config.toml
head_dim = 64
vocab_size = 16320
activation = "geglu"
rope_base = 1480.0
qk_norm = false
optimizer = "muon"
lr = 0.00527
beta1 = 0.93
grad_clip = 2.0
doc_mask = true
MLP neurons of a small language model. Each row is named by its layer, matrix (down: output weights) and neuron, and shows model dimensions 0-191. Each number is 128 + 24 x the weight over its row's rms, rounded and kept within 0 to 255. Numbers have three digits each. A neuron's up and down rows have the sign that makes its largest values positive.
After each neuron's rows, "raises" lists the tokens whose logits its output raises most directly, leaving later layers aside.

L9.down115:150115113139140141132155123111133136119135128117120092150157112167167093117091124141116122129134132141125102129129172129111163094106090134105130100100110133166165131161123132141101171196169145121092097148138116072125124118116115090114145092155119163128110114142146112079120096118079128109157154127096166145130114127127144086136097096164114123101160133068111137121167118125114096145068145094124156093152128141170115117125139166148116108196139157125115124160143146139169138135164109096109135112117111144133141146116129153144115142145123115130127113111140164171173111111143152083
raises: "ography,", "ography", "ographic", "uted", "urring"

L9.down265:172115141127156143117113153119094095143128127164116132101120107136118134144120117126136145092144103130110116085138152139147155130148130104115127137136114109198080126115086133120137171158142125097076128150112145099133110125102124133115114176083153144107130157139122103105151112162108108139123137124080142165146165112125134129103123160104103120110099118122122167124160117105111128161147127131091119124146063123154106096110170117158171148104064124091158157147184152169118130124111139151116166121140167120149100140132152128123095087096151120087103138103145175090164106135127122131
raises: " into", " through", " towards", " away", " there,"

L2.down391:155088111127143102108138096178128111133134131121077117134119144125151141126133126119133118114135109131135179155152143142144142140115115135136080104126142139150111083141163140133111147111119121117131097093129147151146078097099179143155112143128150114140159100156127122080104123103164177092106098175152095136119173115136099132130102101120067148125155113219145140124159081086118105085106093148126123142128134135134131126130161132154185153129124094140120120105146123146109130143130141116141145111150159155143128172147151131152165141136118124092131090135115161090104154124174134138
raises: " |", "\n", " in", " between", " about"

L2.down377:130154139100130151167202130134138143089094141131134136121118178153132106131125102136105103126142151089147164120121145167131128107132098085114155134133117139108153126131162150150123122138164142121060129130096119105156142159120178124159131122113125148148155097116088142141125152168164101115114153130139139111145180098163091145162149097141121130120144135128129122088123149106151116112134145134160131136116115092182109156141165114157132162143101126105114102103152111153141137090127145117150148075118172108181162128106122111162090162105104129143097097148075128108121127104121092156
raises: "n't", "onna", " not", "day", " take"

L10.down71:134124129106143093128110148114088098129162143108142153122144135119156142103163064135047088141150154114119107078124097128105102137133124106163158095106097127123125169122127135142118141150140102136062098131121115092096106134126114170104142157145136133140111110096120181115143162102114163147123110159157120148141148122109127160124131190145115130127141135106137161153080108100128156140111159085125111154096160109155141134097130139128099107139131100135137116114139116140099132118111129089130158149142107135067191150119089140122118132128125140150137178078115141141111106117125152144
raises: "-F", "-Ch", "-P", "-C", "-R"

L9.down264:147114100150162129113118107128099146152139133081122102148121124134110081136135129137130102105120151170068173127116162113123118128124118148143112079143160141156092117111113091103106132137161115139105144120124085143108126097105096151150180144136148113113118100116153097138108161149094141130107143122120089141099103099117127132068089153146142054114126096096088109143131125150143112138134115148125120113113107096119128110129175108115094146154086121120087138161165111184116145137143124077130136119096108119108136074093136118110113128133117131114162088163113099147117117083104158110
raises: "y", "ym", "y.", "y,", "ys"

L9.down6:175130167117103149152151096114084111088081141099150090156116126105139142128130144160168135110147105136126124124153139129144119186146112153118098150125131123155106117146157113111140150127137120160148108148190161163138079132096108118143105134134138122122148160144158176143134102139152139177105139112145115133113096142076150117099128060132144117189112119097149121156105119127088092090131159146149135090142136127164153131116171136152107105122126135125144124160120103171120142137158111121119091156152115158131097126126113157168100131120142172125102094121185108105128147138136144121
raises: " system.", " title.", " government.", "us.", " line."

L10.down287:095121134118126153133132107115146180095106119076126131124121104104127120094144171143122126158105130154131118135098107110137154111143111125182158123093139137085155158097117092140130104152182119150117137119158137142127136143081151125130151134123108139135147133081113130137105177165144116083112133085122128160109115106105118089139138144088110129088157144115081128137128171096133138118040144150124153154120120131117139088169136133125105157155161118121105103114150150126105142166138122101101163079149123160114186109168117148149105107163137131118106121112103151164098121111147120109
raises: "idad", "ized", "ista", "ity:", "ities"